python train.py --hidden_size=224 --init_std_down=0.00572 --weight_decay=0.067 --warmup_steps=276 --final_lr_fraction=0.1 --batch_tokens=65536 --max_steps=7923
MLP neurons of a small language model. Each row is named by its layer, matrix (up: input weights; down: output weights) and neuron, and shows model dimensions 112-207. Each number is 500 + 50 x the weight over its row's rms, rounded and kept within 0 to 999. Numbers have three digits each.
Before each neuron's rows, "fires in" lists the words (lower case) most often at its 100 highest values on Wikipedia text that the model never trained on.

fires in: "in", "united", "a", "first", "for", "english"
L13.up1101:501472511478503507573525500491532578566519455568536559524423497486581428539422406551498460551500483563572476493522478448545421494609506463535427566501429454507463538518475562519515397528576506427459512520497525460445533519549610538508452483490529452514533484522617613553364491446484538493
L13.down1101:349452523546459488386401503484521462553505483469493532465464515491503489456510552506498462561439516481474516507584492592550485517562506443509619556477573429437514476449498500522472396456369471490450507480423482589486488529556470494511369521463523464531591514500462489477517428532549488490

fires in: "as", "for", "of", "named"
L10.up1110:502435448471530386420475552517482512506456428532503628478471522503472472386488421587409439479561522521554493485524556494502535464478473541556489428580465521565549465481505456520591604530428466483600511522417491439461545479472557436530491521495569580527497515528512554507483505543416533469
L10.down1110:462546483573504531561513419534459418469548473429506476526528527555499480540514420504519574548510554577543502461466493577482509422562443582346505517439464586511490423471559532503453414479485502500401517549464422490462516493540483525504514588490497537529387466517497559496485500500445566495

fires in: "this", "which", "that", "it", "each"
L7.up1100:501507539506507503512461560510542544488539539470515498482462655497461514502431479502522552368479526567569469502505462451490429617530464548570437586426489421444485552484497469491525395490516496541541507462513480504459478455492526495411455512537478574519529480459505468513537492555565600539
L7.down1100:594522507479538449582551510490575496520343433547371434488548581484594575497686572488509550472547548521425510459584464488495583501402561566519512498567486515527613499467487473434481502489417494452477508461533391411527428503570513437497529510478493475486515471542353492513510559495500466482

fires in: "to", "and", "can", "achieve"
L13.up379:556461451551566447440462422419520553480529460560487444538447580549463516473561481527449511500467529495525461453512489518593472507508509535459511493447533430471545447509488536483484500477582486449476473488545513562378520518552484512478417439474506495485519505542468488524478542455624565499
L13.down379:549454487537560422465478509462540439511504527507517493511543483540592584516544478587513387547503549457514469561552514510500430516548549468535568500576461464576538495496406389465466504450514483502517502537469452528471523470467459511464439500529442413475509401477392536419533461553579501494

fires in: "of", "for"
L7.up777:580501528441496472472416492537470554476466420526456461463490556457510477478487485484543418453597548477511490443571453403472455634524513535481527597473528490528540519499557504496575450624549454481441470520505581410492554516641408519543532564570440383427489480550518574497474493482500465384
L7.down777:514542557465520424582515574497409481560515528545375439457482471530471525453535515499484428512496498530608564605507527472522517523491512455563507482375481556482614499529473497497451451498370469429436426447543501423499546513580424480507495520473521397533467446511413443483407463478569506518

fires in: "of", "at", "entered", "in", "for", "made"
L10.up1292:527504430509473451535473619552475526494419421538456459562507498582523403406580431527436566517536487483527402457576553464508542569454511406532484453548546423417568492568565559555575493580512481532487554480494484472495494468499581519454548624501468489430514474454506534545416399471534597531
L10.down1292:514500506500509516479528497613497536572567527449571481565428499388575533521508474500461493442479537412453470510535536511561470471541487446449562483494381413471357560398435506577580417463548485460516511541576472537478464411440548546546535508472499524518476586606464437467553547448522520536

fires in: "of", "a", "from"
L10.up574:487525455462437473448416533507436546590476453454523583553530503382565460471507518544471500498541446438586506397524446445485420532475509503473495477612487466498480472530513431505488505530556491530492474482448561388497600504561517521452506451523534426481549491439537507510466435560546549475
L10.down574:594436490578411565455530537573393540442499496415546497421517437490545473491581510546516514605425556597494589524522480455514564536406524508503475529476524484525418567534508469489386435453463548496512469512540539501525559546493457468541463438472462470520539464543512477482507561469556544521

fires in: "to", "from"
L5.up1088:490466507517547484414485481568466516455453517488523419497492582512424464481494456563516594475501469458510505514472411497579454610442482656554495529529520490484442454443518534416559478550515513532559543443505495587468550547460502529381434391562490530523485495576524534497446442546539508525
L5.down1088:539569474514475445520504508549525517517385462599463434441424522495486536593498564442386457556513562477529406472546502468484582470529487399455506465457490575645559460492447507438512464518568502544570488534550431431424556553488578520535458527541536601614462517454424594449510569446511475527

fires in: "of", "government", "president"
L7.up425:470541484511416513479485564501521591421488519475465465500453537451543477432502512546576453524523401520517492402561403578521459459590424472471473471444430517504597448543521505514494455564521571475567519476534524430433497497481553513483485537523543535482473451562544558426510572589500539566
L7.down425:556422414469502487417620577411540498455503505518515530502410541530463365496490506486485603518448503533381448474534566408518533585565629524549477491493504461471397514534459524487505563557461511448582493475510461508500482550585518482465525467474463550504508523550362450460477461454464513543

fires in: "the", "a", "is", "popular", "was", "considered"
L13.up714:468392535520401536522448535487446592456447513578476577577500458449560467471520506442468599553543503532517515447445457484465567602489455484435555484461504472434423501521490558486506482631569525439604633440469506430466458523500475447473542406567518455621502515553483562456493592552553546534
L13.down714:513455425516551547503476498464517474536351451485514533507525434543527576543459529557470492561488562540476439463432471519427499520470482512476524459503590485548450456410251563502481498476468567496404477481484465521543549469518415494552483458500558535447404530529502528435548480488620517623

fires in: "to", "will", "which", "that", "can"
L13.up896:573349478555555475508438507537536594525435504524570521515494544550456530489540459491486451483507508599470460407466507479529457502532461595497485560496492403424504453521514539508404474430537602507548568491508550426456517515500453464448390431519502476521525462550458575441481520479497448503
L13.down896:516511540459525525498636507478668475557434524537505448528459573521527522505538520490452628525466467475557501524540512467550515529439541413567570437456499476516449445514434528511524546539584364467462489486505519537456512490548413616483616444525398475553468444496469488507482471446558464601

fires in: "of", "at", "during"
L7.up1162:523606386500425588487501502579578521543498438535553423584452465488435481564521445538481575542497420457528510377524577498586580491497465454495484412456495457547624524454495479388541470599501506521603508497587501386520570423480454496523518525480524514414502521484477517450500554509554491478
L7.down1162:553548475499484485558513471545476470538465541615474481454476597498505447527446528572469321492491511480520503474495436533495504408516533552487487476514599551551457568572483513451554323535499441518468430558517511547539493561524602416499532480596410520440523529423550460526590437573465498497